Part of a small language model's weights.
Size: 20 layers, width 192, 2 heads of 96, MLP 512 GeGLU, vocabulary 4096, 10.4M parameters.
Architecture: RMSNorm before each block, rotary positions, no biases in attention or MLP.
Training: a variant of Adam for these matrices, 4758 steps.
MLP neurons of a small language model. Each row is named by its layer, matrix (gate and up: input weights) and neuron, and shows model dimensions 0-191. Each number is 500 + 25 x the weight over its row's rms, rounded and kept within 0 to 999. Numbers have three digits each. A neuron's up and down rows have the sign that makes its largest values positive.
After each neuron's rows, "fires on" lists the tokens most often at its 100 highest values on Wikipedia text that the model never trained on.

L8.gate85:525458525520491536489486562476470478497503552462440514517489489479506518534466496487489511507530462485500560498500559500472493503522541529476495516500524502524442462503475475508496458503493508498494529513498508521505544497540490502519501493514510498491513528507532541526485504507491493499527518500491502495507513481525498484456536540519498529521503522526499481492484495451505551498510497523533473487476483484511500487477498510494503518500489505525473517460491514502536528474457495474433464487524492560531492484502546539524529484508467502485496557445570530492500469506495530498
L8.up85:500509489527455494495454490511472491475518499522506513505492489500507537500518517451511534481482508489463511534489544483472532545513498533467473493501461452520538459491470488498473534509485524473476526487494503466500504524504468455495494483492544511517533501513482492491507497532523508545521512541505518559508465512464469456473489510527501526512480532513518506478518468487535536549487528485489511452540435488475480506493483509499524503490488517471492485480496530489523485469476513496449467510504458493518455513541491528520524543485481553477548510485477509499551469519488543496
fires on: " (", " (s"

L9.gate28:491486534490469545501484516484485526508505520508541515477491472533492535493507485488475520451461455489507483545511494435491487516519519518473475499517525495492494508499515488541509506480474516455505485523476451497490557511522489498563515487521541527464509485477468485476528494530514535506502465505464455485492516520487523455496469512487503469512542518470478505505540507506510505484514480463484507539519489523492501517510513458534475517530502499488453472442492494508484496493521444522508487504495480423510508454441485502485469459538471532494504484478499495527468492538534491496
L9.up28:435502489477468498510553483488498482492520483516512514480488454483549502490518494473457532486501482474528512500522484442522532505536522519458489497460495495488475468530510520532499482477500471513511530510507476520523534478511500496544484514506494525511477491510479440487517509539474509516477450476532491495456505493479522446522457471521469465489562502479501548534507485523487534508515507480507485525522504503526505540508483504496480531489546493507518498480506489482450466517539531503500522473483449452498492480505501488492513505498522562500512537470545493494552530534488484532
fires on: " German", " Indian", " British", " Australian", " African", " French"

L14.gate274:488524516532511487505503489530492515453511531482480491489512493483501493500478552476516510473546499490484506488466499508532511504462505563540563472565512521487492511524492534528506464541509479520494509502481501515460506468535489509463485443514488543511470509474492479475499530512532552507512515476508492479488515500493477483484455532465548522509511489516508486505501505506526542515485494506499528503517512490529561513497569469533472505519513471456496464491484505499507489500521460506498511493461484489484493482507563472551506508518510512548481523549494558512500499517446487475
L14.up274:493470482480531526511489529524522526535497514510461515560497508463518532488517480533547469490546507478510480445524498546481491524532491552557497476488516469509493508537519518492504537502513513479497531502529500492474507464507528494512512486508503508502503516522502504528511464439509454505543486480499523542491502488524492482486487552519523521470487524490535468525486480490522530509505466488481507484504511485509470441485458513485470515496511473490526470466468480505489440453481465478472491509469509484477522517491472501470519485472457524489520455513542546512500516493455454529
fires on: " comp", " she", " app", " dep", " Comp", " \"W"

L3.gate220:494510529518473492494494540448457476502475499500483538514519531468514488490455522496489520514538472511496544518524496481538488498509514519471514525504483499515490477516515518489521519504480528525472514516509518514507562495483476512499501512472533520537544479512546519490517540504516464517537510488484529533523507511531522505506491562483518484568474510503519500483489482462504506530506523494552525498562491467503503480509506487484484478513500506503454435435456527521516513466498519517479469552478489470553476500471535495536513498502535521502500514497504520475496503469553545467
L3.up220:537473468467516501495494508490484499493494518521521546474480527468459523539486515498497538510511474504522511544521533499467529524520541535480469482541479482539494461479524482567518536475481480548524497494493442525517495539495504454500496494491524492549465505523503500497456478466484536497522502519519502531462542519472490450495491537503503555510487509536502484512486461542552502525484518525503486455524510496493460488515491481504507507497531513478519477481511480544542489458468471524441456495496485487466492481461516508508509473501492495536510505509496491489534497512518531496
fires on: " (201", " (", " (f", " (w", " (6", " (s"

L5.gate332:469482517528486504517503538482506528456524549494505527487496459474492519528518519498474492504521481465501501521514510516451510503472476509520471495457486479524476464546468463501492484517506554479475521446505530528522543506489463454530513482471509518468506488484523482480512500488470471493540492491438544508518500463497473528470519511509507514492518518480540507537498510495519489493494483442517548445504531470516509493480483500505557552490451515505529463481478468498496482521491516489456463486506493479496496514528505531527504490516485491535546476499514504508547457533491468459
L5.up332:484469527505523519482511544477475502493523513477465507509521460477504480482510527516464531551459487493478518527502526485494502525471504486487469476491493515458537458518465485513494470532468569466539524468504505515511514496525495506526509507504466555492498496500529441541530497475513523498505516490515517515507494510489492487462458505470452514503480527488501488512524506503507495495510521494527517470474528484518456509476470505491516548464455465520534500502490493565473463512475495472507470504559501504471515523530536523545505498499460498513554491534477528491554507538479540519
fires on: " ("

L8.gate226:540534485514538512508488547485487478518525484489518478511532488519484482505488528472480488452506507480496512534504517482530494505473532550519492519523530494518515550520524520552504449494494519534453504501472482549509524500520455473510518488520501508537522470491441470489508509455468484539506492518510524541527464480515475459499471512505512493485516495504480488500494553477550528517470483461544502519510490494488532514450539477489473486442510484492520502520491533506483440449527476513480490494509483479467526494540476503490497516482442460530479527507517501492542483508480511502
L8.up226:522488486488534487509508504515480556477474499476469537515519497487492503495511511453503503507437516511495513497506530486518474523512518483499512482514518496477521499516519494500512506483504478469535487491543512445460549511444480515521508455493521489506494492498483499495533483500495472543452524502489498555530549513509510479507496522466525484479479452469493454539509470497483529527497505556517508514487553522467530477477531498493495523505467459543479467498462517557503515479523456452461479508455485525519554493480500460476524517490536459521483493496460516533526489516516491484
fires on: " comp", " Comp", " app", " Rep", " Dep", " estab"

L7.gate97:505491529494513501567483519473446557537498483493503557477507511525530557445519495523487448455459489498520526525495496475455523505537493486531476467505498492498511510515574503518518504509507499502547530532489487498533539470500487500539473532521520521493542487497511491531505514510489511485509500534421508504465511494534510491489482506498503474483514497508499498472508558506556472498474500494500517521519491527507506531491532535533473519506490496530481462493496500494429489460521493508484474478486496496501483478512495479511462505538493521488508484488497466489499497564502461516
L7.up97:490450529498488495505465467461491521502467472547531468460513470518499529466497505465477478478454477482505495436554466463460530501524515499493470470465477458494490520521526549507507496553517568484525560518496501497534522530477508485505465505496512505504513501500511481482532528531511551499500481514494515515483538519535522454463495506506501493498487544475503541477522523510548488498526474493492468511526521490495476496521517505491470510490516489518456491540491499480492490476470503554486496478547508503504480491475463489513505479500478509508548517492462502478492511538460470530
fires on: " American", " Spanish", " French", " Australian", " Russian", " Canadian"

L7.gate244:492465500548514498524483529466540498482504461499517493510531476502492494506484502511470536515518484498530530450516522477509504511450507521532539463539522530511478515525526518522542497553475488516439525505541525492508451511527498433496526463495526538498474473535508484472493514465480502519516504503539484505475492468463488491521477503440576512532488539515501500550543500482481542497511494477475481497513568488520475501499497507471500502507498462546528502507488504466504519496509454513499504520480495500513487501497481485473489474463476483528499533502507500545476499521492545497
L7.up244:491472525507515501509491522483516492467494492485503484515473513473466488496521543474517492525472457527529494463482483475500504527478535488521519469494527520530494500541510562491510475536492489482510501501545508545505513497543545489489497450503494534493463483517551458444503517465517471516540508471542482493490470448486472534516538509475535512501481480492486492501521481469469525488493466459515479479525528512533532477524504515487493488479514466500537486557488487471530472514524471486501483553477502513486501499451452492514492485468509475489520516531466471493487495569488539537
fires on: " par", " Pro", " Par", " Ex", " app", " dep"

L12.gate367:515498479499485476515473537487487516528508499518507550482535476471566518515507455514495482486431484515530514544472537491496504517478518473528497471499530477495519474498505478483523466473526493477542491492521482540510504499536503551462518482519496461489567492481510492466503536496507547493489507517457515488447524529454524502505525494520487502526463514499488507533519534510468475486481528473564505506504476491533459475507475489500495512510476508524491456518491480509523487501510468517483523535515504503508547514532539483496485484544452510496478481511504515500529529572499517543
L12.up367:529476515529520495550518462499542506505468502462490523513511482491478492464502512529554497516493500489501499489531496511471527484499490487464471521536464534496494474476487528503503503498516486484522523547532484487519503513450498473526477502499489490491547462526495501501506471501483440491460496449508472508487463496469499507521509430472454493450524491466511512488501500498478458506499487493538509503533463532524523500549466499506491477530445461526509512501499477488494471545530507498537490482511479507537490520463471475462523467523461508545467502494507517457500554558493498527
fires on: " of", "un", "American", "ij"

L7.gate436:507487500517520547513461523496517519479489474529480554466528485488492531490513490515464518528455499525508494519537496483481469523467507546504505443483490463479502538500501508514483535509502525496505531467490477480509496482540481529556520523476541481544568498516521490539472443456482524539519496485498529496466532545489525501489477492481492520458524510506519509524516522469479495480487477508463491524476509467552528490511470469519498478481522518517487514469508480465497481535494514525529540469476528458524480498515529498470513462533450542518481498475516501493495485525484507537
L7.up436:524467458521528492519473504498543454501498497503515554481479483497478486489502542504506534469468464541476477502542503518520464550523500514483459505498483490450528465537473531498485504511469520491509499506494464516557481493477500503504458526510479509479488471518536492525498505473490491521524509489537467535523497513519479520558468522477477472511535527496517566502517485489531494511468478481499507495472507492511556465520487469535486519509473497495473491533480509538460476514508475534491523490519547499499515484489503441463506451498481500496481468485467480516492421518518492506
fires on: "rit", " centur", " econom", "un", "ij", "3)"

L7.gate256:435484518482503528476471501502464481469568504506508532471474519500514522531486492499497515502487502514467525456491535500505473496503505544492499484527515560450514497504503544524490475542514489526521482512475448497500487483488474485479530468518511506455494470473521499485529499497497518516475532499472483517448514544482515478504464482470474512519496497504489523518556485508467529529519557488505575519526503481496439516483488476472511532447527522505465512461484479483484488470539516520510489495501461498524512502502540474531489515510471491501493486527524532477503476496452482462
L7.up256:583488507482523518518498481504508507493474511471493505534492492449492550484485522505529529497534509463517499490509482525480524468515439532503451503520490522454489532505454506534505483494468469531524508459495533516495496517499473478523520469499508445507512500450472499547482478482477513501506485496511473495526488471533467475523541500523492508481500475534509517506508469491499455531490485456503507492503490468534502439524507525515527495488473519489516531501479482487481498509517497448497494506585489488494510511531460548475537486539499431478491507485499513510467458492498483509
fires on: ",000", "0,000", "aining", " given", "aking"

L3.gate378:533425495488511487526514521482533453518491509522512488509538502494499506501492418502505486552509518490495487529514448487518520499482513506502493498476514495515485469495525480530525493491457511461489462520526461525490470542493522498470489545530507489516534516526503513492475504525495530488454471524534515510509531493481502502493483494537480554510481490504525502517506529466573500452536538500507517456544532511516487490501503497513461530480499472481498493518477546471501509488471497534501472513517547471504480434518470473539462487529500481525515529505551528494460487502505496508
L3.up378:513485547456547480499486475517474513516509479501523519462523520517495469435504465497584457461497509503497543499506503490523558460495489460482524515492523521505449520499498511520461512556512495468544538482496494478482512468494523488511464523488542503486493493529478471544511502521486449496455495523517516497517486509460525490546494453485501486521487477505512529487469504494484480478557557493498489493527481443505502510511464523528465515455488490525484464530476519463473484507481514490511490500526509500516507487495484516514487480488541506511493476534508481528478507533488496460
fires on: "ics", " European", " Africa", " UK"

L5.gate461:495502528494483467483544502516509529494558498523478524517459483469459485548491485497481495478531508437448496500556482464494545516512514517482535456507462559463494510508515536521520503508490525517519447515485492491444493466514513489489521485499489495474518497487507493502489523496502503493481506514454522492541527495506510479522509483515497527546488506493460510521485501495469504542537530483516548532504485520582474461505494501494501502465489517516528506481528523487526505497487528554483503466506489509533493506503484472493489521491481501505530502493505486427481527451457484548
L5.up461:519515511502477469505507507528501492474562472493503483479465481543538520498480487521509526479490512449481521488557531497533517506508511523477543490533521509447485475513492533503494533514465553493555528519491529550518508548546477497527516479548510484515479525483496456549456491464513516529476514544495460497500516501484553515484525555482495505521528515498529517515524501506501480505514500470478524479483525501507541471493557527544541468492490507527506514487518529480501512477532486521475503485553455494499498538512502489509518525528456495504509478488519472488498465475506494522
fires on: "ets", " Rank", "0,000", "itional", ",000", "asc"

L12.gate112:498533523515535538515527487475464480532532505525456507454517492444488507510523474499464516493510471515455480484490589478488474540446514479523468499485491503526477467493464489487508485503446499516537472465512531480513510474506510525495478497518495497497522516517470497470461533524521521542490507448488517458487495492515544501496499495524486506487530488510493485468491505469517483535502535514450475466538495467527467492471450517476484482480506506497528470539483519479477515549512503528489473511521473524467487470508486532503531508499471490485492484480450533539515516492466480532
L12.up112:466447496427514511515507478516483511499497509525473477512466504511481495482493512550552509528491514527494466471450503484513494455518519466498491498470472475466476512526523467510479508497521533532486542495481545456502500463491513518506520481510559509468449518485508486453487508436493488531520521495485549513500462486488526477476537517487497531512447499509500486497512528484449511520545512518466512547501474478515504487555498487507495486506450533515546500492492523501488509479504502495492525510485498510516529437534516490515524490537493513499530525508550491494459508513465478490
fires on: "s", "is", " name", "ity", "ess"

L13.gate23:513486514522514520476482509503448472561481493444494504478465521508498508488516524505463534493518462477475465499535497472471491572498533499493510481506450524487482495467534508550503530537485529495493468467476516495494470501507513531522490439512517527523516534494488537447478490485482537536527465511474496527472484445457521477544477473466532484516499470508448544489503495492474490511509498498485454490497483511534458480526509509500474500514494481484464521486496523548509507516504492527518514519533492554491472491488518488482496487504461542511485483526494479511484529462494524465
L13.up23:472472487477486522509465519495485503512486472492504497499476518504467498501508513459496514454525515530507525506496511483527508461519558529493473463458471523471502504494527479471517516524504529437506507512473518452521528514534480527480528476464509509506497480541509474506476518511501504511450506486504503496523454496487516516489487529478495526532460486465501524482529524490500532491468499515493467521501513486560503515547514507522507453428472453499562530510536522482473503494493506485484534470487505517475422498522443529481458516501491481510460546510489497474539487480494471500
fires on: "p", "e", "or", "is", "ated", "s"